Weights of a small transformer language model: tied embeddings.
MLP neurons of a small language model. Each row is named by its layer, matrix (down: output weights) and neuron, and shows model dimensions 176-303. Each number is 50 + 10 x the weight over its row's rms, rounded and kept within 0 to 99.
After each neuron's rows, "raises" lists the tokens whose logits its output raises most directly, leaving later layers aside.

L14.down1566:51 42 63 51 38 63 45 61 46 46 53 40 39 64 49 54 48 58 49 57 65 41 49 49 43 48 45 62 47 54 59 60 44 35 60 51 58 41 41 49 74 59 60 63 46 44 56 48 50 45 50 66 36 31 42 47 58 28 43 40 74 50 47 48 51 66 46 50 68 48 56 57 57 42 64 46 52 42 62 44 43 38 47 68 57 47 52 47 29 49 52 71 41 47 31 59 52 52 61 65 55 66 65 36 63 55 48 49 72 48 50 41 51 56 46 63 36 48 52 62 28 59 35 60 45 46 40 66
raises: " time", "core", "ous", " Time", " times"

L14.down471:57 40 38 39 57 35 61 43 53 44 58 44 56 40 42 57 58 49 49 54 52 41 63 55 48 56 50 60 59 40 73 52 35 55 58 53 48 48 46 56 61 46 54 33 37 26 56 44 41 61 49 55 43 37 36 49 54 50 52 30 51 42 41 74 70 35 45 64 59 44 34 49 59 53 53 48 46 55 37 67 55 56 61 51 83 64 43 48 58 48 40 39 28 47 58 46 35 49 53 41 62 43 40 56 56 49 58 42 40 47 51 51 48 53 46 52 27 51 69 56 32 63 34 40 56 50 42 64
raises: " parents", " father", " brother", " addiction", " mother"

L14.down845:42 49 39 48 45 40 56 50 38 53 62 46 61 62 61 68 42 56 49 49 61 57 50 55 49 38 48 64 74 36 69 45 42 66 46 48 45 50 48 44 52 81 51 41 61 64 45 79 33 39 42 56 49 46 59 47 47 49 66 36 63 35 47 68 34 53 58 49 55 47 72 48 55 53 34 58 60 54 41 56 64 37 49 46 49 63 55 36 48 50 74 69 66 63 67 41 52 64 51 34 38 59 40 43 35 52 46 53 37 53 33 53 49 39 35 39 65 49 52 60 40 42 43 59 55 48 46 50
raises: "tam", "pin", "ting", "ted", "py"

L14.down1452:51 56 45 54 45 48 57 72 41 37 67 53 56 31 66 41 38 43 53 54 40 43 38 54 36 47 46 54 27 42 58 48 53 46 47 42 55 44 38 57 47 69 36 49 47 29 46 50 46 43 38 47 30 39 51 47 43 44 32 39 36 47 47 71 42 49 64 52 50 68 36 48 72 57 44 66 40 52 44 51 57 45 59 61 40 60 47 32 59 53 41 62 42 49 43 41 40 35 63 52 45 53 52 65 36 48 49 27 60 59 28 49 59 48 56 50 41 55 54 72 49 44 59 55 47 50 29 60
raises: "ted", "ting", "ming", "ously", "ped"

L14.down1092:52 42 73 40 50 50 32 48 35 66 47 46 61 47 52 47 70 61 55 50 49 52 45 61 67 53 38 59 43 60 62 50 66 61 63 72 40 36 27 44 58 46 32 61 41 36 41 35 49 50 72 58 41 71 44 42 38 61 39 38 68 41 47 46 45 40 57 54 46 49 36 58 54 61 65 41 61 55 54 43 48 45 47 69 44 47 42 35 41 41 68 66 41 40 55 52 36 53 50 49 54 45 46 43 61 53 46 56 54 45 38 50 52 44 44 77 59 30 56 41 48 63 47 59 52 63 48 34
raises: "2.", "2.3", "2.5", "2)", "mm"

L14.down403:49 62 37 79 63 55 37 46 39 60 25 61 72 49 52 36 24 53 50 61 33 72 44 61 57 34 37 28 52 52 43 60 35 42 66 49 56 47 40 34 53 76 45 53 37 37 55 41 65 39 66 63 66 47 59 53 55 47 54 59 59 43 41 54 42 45 52 38 69 76 34 45 43 51 51 53 43 49 49 50 47 58 52 35 36 58 49 35 35 44 38 54 50 54 61 63 69 53 48 48 64 36 53 53 47 52 29 66 52 54 28 61 58 57 44 48 38 45 43 43 58 47 54 66 54 48 52 58
raises: ".", ".\"", ".79", ".20", ".83"

L14.down66:51 53 73 59 48 44 45 64 59 45 55 55 34 59 51 42 39 46 55 40 48 58 45 51 64 58 33 55 47 47 53 45 50 54 57 57 57 25 43 44 41 54 52 48 55 35 41 57 53 50 56 61 47 39 44 51 66 41 21 55 52 54 55 53 44 48 40 41 57 46 59 33 41 54 64 60 60 53 39 58 63 61 67 55 50 44 40 42 54 43 41 24 47 52 55 54 47 60 52 54 66 49 53 52 40 54 51 49 42 40 55 39 39 50 53 55 36 55 69 41 53 59 27 58 54 50 40 46
raises: "ance", "ant", "er", "anza", " Zone"

L14.down613:55 52 50 27 38 43 65 51 48 50 58 62 41 47 62 42 49 20 58 73 67 60 41 47 49 33 38 62 54 63 28 65 41 36 45 63 63 45 35 50 50 54 55 62 55 52 47 40 44 52 50 37 70 36 43 52 45 61 47 32 47 50 49 36 51 70 51 34 36 55 38 51 47 53 52 55 30 51 45 46 50 55 60 62 44 50 63 58 68 33 47 34 60 51 32 66 56 48 45 52 46 57 42 42 45 35 36 54 54 35 47 57 43 47 30 50 46 53 62 57 66 74 57 50 48 26 57 45
raises: "ed", "aged", "es", "ated", "rav"

L14.down246:55 62 41 47 40 31 52 49 43 33 63 48 56 48 36 57 39 48 38 50 67 49 44 39 58 54 49 38 38 50 42 53 44 35 33 55 50 50 55 42 46 49 54 48 57 50 50 61 53 62 62 34 35 54 31 54 29 47 68 39 51 58 51 37 47 44 40 59 48 33 59 50 71 48 33 55 60 56 64 52 61 51 46 55 58 70 46 30 68 63 49 41 60 67 55 49 42 59 51 58 45 60 42 49 50 64 64 40 50 39 39 66 49 51 32 40 58 38 61 40 52 65 59 42 53 51 54 47
raises: " and", " &", " or", " etc", " nor"

L14.down494:52 44 64 41 46 48 54 39 55 41 43 52 59 61 53 61 46 20 39 55 53 42 26 33 25 51 64 53 44 70 53 40 32 47 49 44 56 33 52 69 57 38 41 48 57 40 61 40 48 47 70 45 59 60 39 42 56 53 59 63 54 62 56 41 32 33 34 57 46 70 67 53 55 54 54 55 47 45 56 56 54 65 32 55 67 53 39 52 33 47 51 60 52 44 59 62 31 49 56 56 55 32 32 48 69 49 28 65 50 56 46 32 51 52 68 56 47 35 46 51 42 54 49 48 40 40 54 64
raises: " it", " them", " that", " him", " out"

L14.down758:52 38 56 60 41 31 45 56 43 38 37 45 57 40 50 52 36 51 59 67 52 60 59 55 66 45 70 33 56 52 45 53 57 49 45 39 42 43 48 58 64 57 69 32 30 48 38 44 48 44 60 35 63 57 75 43 50 38 58 37 47 55 51 52 54 59 51 62 47 40 57 52 55 46 47 51 49 39 45 63 28 59 40 48 39 51 34 59 43 40 31 57 50 36 47 53 49 53 47 57 51 48 51 57 35 37 54 59 33 56 47 44 43 45 44 54 54 45 50 40 46 64 59 57 35 47 59 47
raises: "ise", "ize", "izing", "ised", "ized"

L14.down1240:34 44 35 33 47 44 47 53 48 64 42 47 51 42 62 46 59 49 43 45 53 63 52 48 48 71 37 45 24 52 42 41 68 39 58 47 49 51 50 30 55 57 60 37 58 58 42 29 43 44 56 49 39 41 35 64 49 49 58 42 48 21 39 39 59 68 34 52 47 66 72 43 40 60 50 46 44 57 64 57 57 64 57 59 66 46 49 61 53 43 55 42 58 60 46 50 46 61 46 56 52 60 72 47 53 55 48 50 51 59 40 51 53 58 48 46 56 35 33 63 37 41 32 34 53 43 47 49
raises: "ter", "ed", "emp", "uc", "ty"

L14.down649:48 58 62 42 35 45 54 50 52 39 47 53 43 51 26 66 51 50 53 60 45 50 43 35 66 64 54 49 56 64 46 32 30 68 45 44 50 57 41 51 57 57 45 37 53 37 40 47 69 47 53 42 46 47 52 41 46 51 64 52 39 36 50 49 40 48 65 65 43 63 32 59 61 47 41 44 35 53 54 55 37 72 34 57 57 55 52 56 52 51 55 45 40 64 53 61 48 58 39 61 41 61 48 47 54 69 61 53 66 54 38 66 60 36 42 41 40 53 27 49 39 49 57 56 58 55 69 61
raises: "ned", "vert", "ache", "n", "el"

L3.down1563:61 43 49 41 61 48 54 53 55 62 48 38 48 64 52 51 59 56 49 71 64 47 39 55 32 58 52 55 53 47 38 48 46 49 36 34 54 43 46 60 48 57 46 71 59 54 41 53 58 51 64 39 67 55 60 51 53 51 48 40 76 52 61 39 53 60 60 58 31 38 64 68 48 50 57 58 40 32 51 60 62 43 45 43 53 74 56 45 45 53 61 44 47 31 54 65 55 68 48 52 56 58 45 67 54 41 74 39 56 66 56 46 48 42 48 73 53 34 49 56 42 43 70 55 66 44 61 46
raises: "ting", "si", "sia", "al", "ne"

L8.down1350:53 55 52 47 63 44 57 62 50 44 31 54 66 40 48 58 63 45 43 48 54 38 49 45 63 76 65 59 47 67 48 51 50 47 45 70 52 58 59 39 47 55 43 38 62 54 43 48 43 46 50 53 48 55 38 41 43 55 54 52 59 58 52 51 53 42 31 62 63 47 47 43 52 44 42 50 52 36 47 47 58 56 28 61 48 55 56 44 64 57 43 49 61 59 59 53 51 50 57 72 35 37 47 36 47 58 57 50 74 60 46 35 57 50 49 57 70 45 49 43 27 58 73 33 67 47 54 30
raises: " and", " or", " etc", " &", "lateral"

L14.down1713:27 39 26 47 44 41 51 56 31 55 84 57 62 43 52 43 64 58 46 48 49 47 47 33 43 53 35 31 53 36 72 37 35 53 41 48 47 42 40 32 66 69 47 55 54 44 62 58 49 60 43 49 49 44 38 52 52 34 58 79 47 41 50 38 56 35 49 50 35 37 52 46 55 52 60 43 47 62 62 57 48 35 59 52 49 52 64 50 43 44 42 33 48 58 48 45 55 45 44 59 60 35 38 53 51 36 44 41 78 49 63 61 44 63 75 48 38 42 60 61 62 58 50 37 62 59 44 40
raises: "'", "’", "ging", " himself", "bed"

L14.down138:51 49 50 46 50 57 61 37 53 51 26 59 46 55 55 43 44 54 53 49 56 47 52 46 50 44 40 41 56 43 69 56 38 57 64 48 73 49 71 50 46 41 47 41 51 68 45 53 60 64 43 53 43 29 44 57 53 56 41 63 45 53 55 34 58 53 48 33 41 37 42 61 56 52 58 54 59 60 63 47 39 34 59 40 56 42 43 56 54 45 41 51 47 66 56 51 45 68 54 38 29 36 38 51 49 41 48 66 56 56 51 22 48 53 74 45 57 33 50 56 52 47 47 50 63 47 65 55
raises: ",", " the", " it", " all", " its"

L14.down619:49 54 48 43 44 25 49 52 47 18 31 54 53 58 38 59 36 62 42 51 54 35 50 59 45 41 44 47 29 60 49 50 46 29 27 51 36 76 60 39 45 51 54 59 50 46 48 68 57 48 52 51 48 48 38 39 39 39 66 37 45 43 40 42 33 40 51 54 46 49 61 53 62 56 28 54 48 56 60 58 59 59 43 48 52 60 55 33 57 40 33 52 44 51 44 47 36 52 47 61 44 57 45 49 56 59 50 33 55 39 39 60 60 54 46 47 39 53 67 50 44 52 44 60 50 47 64 53
raises: " and", " etc", " &", " nor", "and"

L8.down491:53 51 46 56 55 64 62 48 57 52 48 44 59 39 58 57 37 50 56 57 62 56 46 50 37 43 38 37 58 48 28 86 51 64 51 48 47 49 53 62 46 43 64 72 60 41 59 47 56 41 58 47 64 75 52 54 59 59 58 47 39 48 57 50 58 41 47 38 55 38 49 64 46 53 25 53 45 42 55 61 44 55 41 27 59 54 62 61 54 38 48 52 55 33 59 58 75 57 60 62 63 44 48 45 41 36 41 57 35 64 29 62 65 35 49 39 74 58 46 59 39 60 51 45 56 34 38 39
raises: " why", " what", " whe", "son", "lis"

L14.down1075:46 37 61 63 58 42 55 53 40 54 46 53 27 67 49 57 46 56 62 42 45 44 59 39 50 56 53 58 49 37 41 46 53 47 52 53 46 52 51 45 43 62 65 48 50 44 63 75 48 61 49 59 57 43 51 42 63 17 59 59 61 51 42 45 69 53 43 50 57 58 56 60 53 51 64 52 55 60 58 37 73 50 59 69 49 45 60 63 62 55 34 36 39 49 49 59 52 52 65 29 66 46 48 36 33 44 51 34 61 40 43 54 61 43 60 73 63 50 41 43 48 68 58 36 51 58 57 44
raises: "\"", "\")", "\",", "”", " regard"

L14.down1510:35 71 59 43 47 36 59 55 47 78 56 50 39 40 55 58 57 50 52 45 46 55 57 50 56 53 55 73 44 73 40 37 54 51 47 43 31 55 57 54 42 54 56 59 49 52 56 50 77 60 42 71 72 62 61 56 59 48 49 58 56 56 43 40 41 45 56 53 52 39 43 31 64 61 42 56 58 32 51 44 47 40 51 58 41 61 46 49 40 50 45 37 57 50 61 63 41 52 59 69 35 60 51 52 46 50 57 47 74 51 47 45 39 41 48 75 39 31 39 54 46 54 43 44 57 46 55 73
raises: "ify", "ize", "ow", " themselves", "ine"

L14.down1424:53 44 42 59 35 72 31 67 75 42 63 48 44 46 36 56 53 29 77 65 54 39 37 47 38 43 41 48 56 60 58 46 42 54 33 57 66 54 44 50 42 62 58 51 65 35 62 40 59 43 79 47 48 40 31 30 64 55 47 43 56 66 51 51 59 57 46 38 45 51 53 54 33 44 56 60 51 51 51 54 46 53 38 55 45 41 57 61 28 63 50 37 53 43 45 49 50 63 50 44 45 58 46 53 60 34 36 53 60 53 43 43 44 48 46 57 57 54 52 43 53 54 52 48 65 26 45 51
raises: "ici", "ic", "ologist", "s", "it"

L8.down442:55 63 46 71 65 31 58 41 57 59 51 44 52 72 44 49 52 54 52 46 39 43 41 42 49 61 38 44 44 53 38 50 57 61 51 33 57 65 40 58 61 62 47 50 50 49 60 63 44 54 43 51 70 59 41 46 42 52 61 49 49 29 53 65 69 44 39 55 65 51 55 69 45 59 32 63 52 39 37 46 56 53 41 56 61 45 55 56 51 59 51 57 48 33 48 45 43 25 58 52 60 43 52 53 61 32 54 44 41 39 54 25 61 54 53 41 39 56 46 41 41 60 61 54 60 60 52 45
raises: " they", " it", " he", " there", " she"

L8.down1607:49 60 56 45 36 45 57 47 45 64 43 53 47 51 50 71 53 36 73 54 40 36 57 44 45 72 32 63 71 46 45 38 43 44 44 36 36 51 59 46 45 56 55 42 42 56 48 53 36 60 43 47 59 41 47 33 53 56 41 45 66 30 44 44 63 39 50 43 61 67 53 52 57 56 41 62 54 50 36 48 69 33 54 65 45 47 60 55 52 47 57 43 43 47 45 34 45 47 59 59 53 32 55 45 41 53 53 50 47 54 53 59 57 50 58 55 37 48 43 49 40 54 61 56 60 44 46 47
raises: " it", " there", " he", " this", "ted"

L14.down1596:47 49 47 43 64 47 56 56 60 57 73 48 35 37 55 75 45 56 51 57 64 43 39 51 62 45 48 33 39 58 36 54 61 44 65 61 43 29 63 53 43 79 66 52 39 42 46 41 53 39 42 39 52 77 41 56 53 55 50 60 41 49 43 46 59 50 54 49 49 50 41 57 57 33 58 46 47 53 51 51 46 59 50 49 44 35 52 55 37 53 71 34 38 50 43 46 73 36 61 54 55 39 52 38 49 44 50 53 47 45 53 67 51 36 60 51 46 43 46 56 51 36 50 54 56 60 34 39
raises: "\n", ":", " song", " marriage", " album"

L8.down1112:44 56 46 60 39 49 31 40 61 62 55 46 61 33 51 40 56 60 44 48 40 57 63 27 44 59 44 37 43 51 55 40 40 44 40 74 43 49 52 58 57 54 72 57 49 46 68 54 69 39 50 35 53 55 47 71 53 57 42 42 54 46 55 50 45 55 38 62 59 56 41 49 53 70 62 63 51 53 50 48 53 49 38 54 63 75 47 44 45 60 57 48 41 57 47 47 51 68 56 35 60 57 63 64 49 42 51 58 58 37 56 41 33 52 59 49 62 34 43 54 61 55 55 80 38 33 58 51
raises: "sur", "lah", "dar", "il", "aq"

L14.down1753:72 71 51 42 51 44 63 49 55 53 49 46 64 45 42 52 40 58 45 35 43 44 44 71 63 59 69 60 45 45 42 50 51 53 55 61 58 58 46 46 67 48 40 37 52 41 69 32 39 54 29 41 43 46 44 61 44 46 34 47 58 65 44 51 35 43 54 54 54 42 44 64 55 43 38 50 41 47 68 55 33 53 56 56 57 51 49 51 57 63 53 58 56 45 49 40 53 58 56 48 66 31 52 44 51 43 46 35 59 58 44 35 60 41 40 59 55 58 46 41 38 74 44 50 60 68 55 57
raises: "ul", "ult", "jan", "ular", "ug"

L14.down1120:52 66 47 34 36 49 60 53 63 43 32 42 38 51 60 41 55 52 52 63 49 35 54 36 47 52 56 42 52 39 56 57 53 56 40 63 26 37 43 71 64 44 47 47 67 46 48 61 57 48 42 34 55 56 40 30 53 49 46 60 38 32 57 62 44 48 41 54 51 49 23 41 51 68 49 51 58 39 61 51 60 43 56 58 44 42 56 56 37 48 65 41 49 51 55 39 52 62 72 51 43 52 56 42 64 57 43 49 32 50 47 43 57 59 48 56 46 29 48 52 60 54 50 56 44 59 52 50
raises: " early", " late", "wan", " later", " soon"

L14.down399:45 57 52 40 56 48 59 65 35 60 71 50 49 36 64 39 35 46 55 37 46 50 64 61 60 50 52 46 47 48 49 47 49 39 65 56 56 47 66 41 53 79 49 45 55 43 53 55 49 65 53 47 42 28 43 55 47 48 43 62 58 53 41 63 55 50 52 56 56 42 53 35 55 48 47 43 53 45 41 40 57 56 46 55 43 49 53 58 48 51 56 47 39 32 59 55 51 36 55 48 36 52 47 42 35 31 60 43 49 54 59 46 53 43 29 58 45 60 43 55 44 61 66 55 65 51 41 35
raises: "'", "’", " of", " most", " their"

L8.down131:46 45 62 54 47 45 43 57 51 29 53 47 57 44 60 36 64 27 64 65 51 32 49 65 47 50 50 41 52 43 41 54 46 30 44 45 43 51 39 52 67 49 53 38 37 59 44 50 46 54 52 36 43 48 37 44 60 64 46 57 50 54 52 47 50 68 61 72 50 38 54 59 32 51 63 57 56 43 66 43 54 58 58 38 49 72 63 33 47 41 40 70 51 41 64 54 42 47 48 59 57 37 59 42 65 50 57 42 51 43 65 36 55 42 53 46 46 50 48 60 31 61 60 41 63 35 53 34
raises: "ative", "ated", "ate", "ator", " own"

L14.down1386:43 57 57 46 60 38 61 39 67 44 30 54 37 41 65 74 57 54 50 53 63 60 53 57 47 54 54 49 35 42 52 60 61 63 49 45 46 47 40 48 48 41 46 49 56 61 40 51 26 47 35 56 30 49 68 46 39 65 48 46 47 57 53 58 45 55 58 40 52 36 41 48 49 51 47 49 54 45 55 33 50 42 39 32 65 47 48 45 39 54 76 56 52 49 62 39 58 49 47 49 47 43 43 49 34 40 56 47 50 42 40 36 56 32 23 54 44 56 61 32 47 47 57 45 46 56 47 57
raises: "ization", "izing", "isation", "ist", "tle"

L14.down710:48 50 43 30 48 61 65 55 57 30 32 50 68 41 52 49 71 59 56 50 64 51 62 32 67 49 50 37 45 38 46 31 28 50 61 32 46 62 48 51 59 57 43 47 49 49 42 37 64 39 53 45 39 44 65 49 33 38 62 49 42 54 50 53 50 47 61 49 43 52 46 71 59 58 53 55 47 37 38 43 71 48 57 71 48 54 45 51 44 50 45 34 59 53 56 42 56 42 43 40 47 43 51 41 40 38 50 32 35 56 38 62 68 73 55 27 58 56 55 35 48 59 70 40 56 68 63 58
raises: "isation", "ization", "izing", "ize", "ized"

L8.down380:55 64 44 59 70 44 41 81 55 64 70 61 59 60 57 37 70 33 58 61 51 45 39 57 33 45 32 48 51 34 46 53 63 63 45 62 62 42 45 40 62 42 53 57 48 27 65 54 63 47 51 46 50 40 40 51 53 38 58 32 37 53 49 47 47 48 63 53 63 48 53 53 43 52 64 59 47 53 53 54 55 51 34 40 52 38 53 49 43 27 42 53 47 50 76 50 58 42 41 63 51 40 36 55 55 27 55 52 58 67 52 46 44 41 51 42 47 59 67 48 34 54 46 46 48 52 62 52
raises: "ating", "ation", "ations", "ologist", " InChI"

L14.down885:42 51 46 42 60 65 62 63 58 44 57 42 52 28 69 57 53 49 51 42 68 35 63 38 69 39 43 44 51 55 32 47 37 57 54 67 60 51 62 27 43 46 48 55 40 52 60 56 35 33 56 53 38 44 45 49 50 58 32 40 30 46 51 58 39 55 33 56 60 28 53 36 41 30 51 54 42 65 50 42 43 49 36 35 50 51 52 67 67 26 57 36 58 55 41 45 31 67 59 49 40 45 52 39 62 50 63 50 59 59 43 61 51 63 73 70 45 37 53 47 47 51 51 43 55 44 67 43
raises: " until", " through", " –", " to", "–30"

L14.down1199:46 42 60 54 45 49 62 50 60 55 60 38 61 72 48 49 55 47 63 57 55 44 42 56 64 53 23 55 61 54 64 53 39 33 33 24 36 39 60 45 51 47 53 53 50 54 45 43 58 60 43 42 54 45 38 41 78 47 38 56 39 45 60 46 51 54 56 40 49 54 42 54 47 53 70 46 56 38 46 45 46 50 34 37 54 49 38 55 32 62 69 40 41 59 25 52 50 51 40 46 55 45 51 35 50 33 48 45 45 69 46 44 41 53 58 49 46 47 59 48 53 73 51 38 43 66 48 53
raises: "ies", "y", "u", "ically", "ance"

L3.down1033:44 42 46 42 38 53 50 64 52 48 35 57 47 62 63 35 63 64 46 59 53 49 58 46 61 39 59 43 52 51 47 45 66 44 50 51 44 72 56 55 55 52 43 26 33 52 54 69 55 69 55 44 35 46 29 56 43 71 67 29 59 42 56 46 52 51 80 52 38 73 55 64 49 50 62 47 33 45 48 62 49 46 43 62 55 49 59 37 50 44 34 67 68 71 51 57 44 40 54 61 60 53 52 47 35 64 68 46 41 57 50 45 41 52 49 56 39 52 49 53 61 63 49 38 45 51 58 35
raises: "ated", "atory", "ate", "ating", "ically"

L14.down980:51 56 35 43 48 55 66 61 49 49 41 27 40 57 46 46 56 47 51 56 48 59 41 38 58 40 36 51 41 41 43 39 44 41 53 53 46 44 50 61 35 57 44 47 73 53 42 50 41 62 38 62 34 44 67 50 48 51 49 57 49 62 51 51 32 63 52 55 59 61 52 43 46 45 65 46 61 42 67 57 43 72 52 34 48 38 60 50 53 60 37 57 47 53 44 66 34 52 30 45 46 53 49 44 65 56 50 45 35 43 49 61 36 43 48 53 53 28 47 41 41 39 52 48 34 33 66 30
raises: "cade", "pa", "ping", " margin", "ison"

L14.down1750:31 43 61 62 68 56 52 62 52 57 41 56 44 59 46 56 54 30 50 47 36 54 52 37 46 58 65 51 37 34 43 48 57 40 36 45 59 59 44 59 54 65 54 47 36 40 56 66 50 75 52 51 53 31 61 42 55 33 52 50 62 64 46 51 51 42 39 46 67 51 59 46 47 49 55 67 41 52 47 55 28 40 49 58 48 49 74 66 51 59 39 38 56 46 67 61 50 54 48 58 51 39 61 65 35 34 52 40 37 78 60 57 43 46 49 57 42 62 40 50 43 42 60 51 53 32 60 46
raises: "\"", "\".", ":", "\",", "”"

L8.down1046:37 46 32 44 51 47 49 56 66 51 42 39 36 40 47 44 53 66 43 35 56 50 26 55 39 67 29 43 56 77 65 40 53 48 49 39 28 67 67 50 68 69 51 63 54 67 61 56 65 57 63 53 59 52 43 57 46 55 56 37 44 38 56 37 47 50 52 54 45 51 43 39 55 43 56 37 57 55 46 29 47 40 49 40 51 41 51 41 47 54 49 49 47 43 59 54 47 41 50 65 45 41 47 57 60 62 80 45 74 53 71 55 46 60 46 47 52 45 58 60 32 33 52 43 56 52 52 69
raises: "’", "'", "ly", "ty", "tic"

L8.down1438:48 44 39 64 54 39 58 59 39 53 55 60 45 51 53 49 44 34 61 48 48 56 42 45 56 39 57 64 57 49 36 40 53 35 29 60 62 61 53 61 52 48 50 45 45 48 49 38 49 60 67 49 47 52 56 43 29 59 44 66 52 53 63 52 48 37 42 51 59 63 60 48 55 46 52 67 54 35 47 49 34 57 50 70 33 52 48 47 57 55 61 51 56 53 36 37 32 57 52 60 51 35 56 57 65 39 40 53 59 58 60 44 64 52 43 60 42 47 26 57 30 74 50 58 42 47 43 39
raises: " himself", " itself", " them", " it", " him"

L14.down835:46 65 52 51 57 50 40 43 49 43 47 49 47 61 54 59 52 49 58 53 61 67 38 59 48 52 63 61 56 47 52 48 40 48 38 58 53 43 59 50 64 56 56 55 49 67 39 60 36 45 61 45 54 56 38 51 54 63 65 45 39 60 55 66 56 46 47 44 49 44 46 55 66 56 53 66 71 61 50 55 35 40 56 49 35 41 49 46 64 42 57 33 48 67 41 49 47 29 46 57 35 56 45 49 22 43 54 46 44 38 53 50 65 78 54 47 50 68 52 34 39 55 44 53 41 52 57 45
raises: "ks", "iles", "ers", " Commodore", " Americans"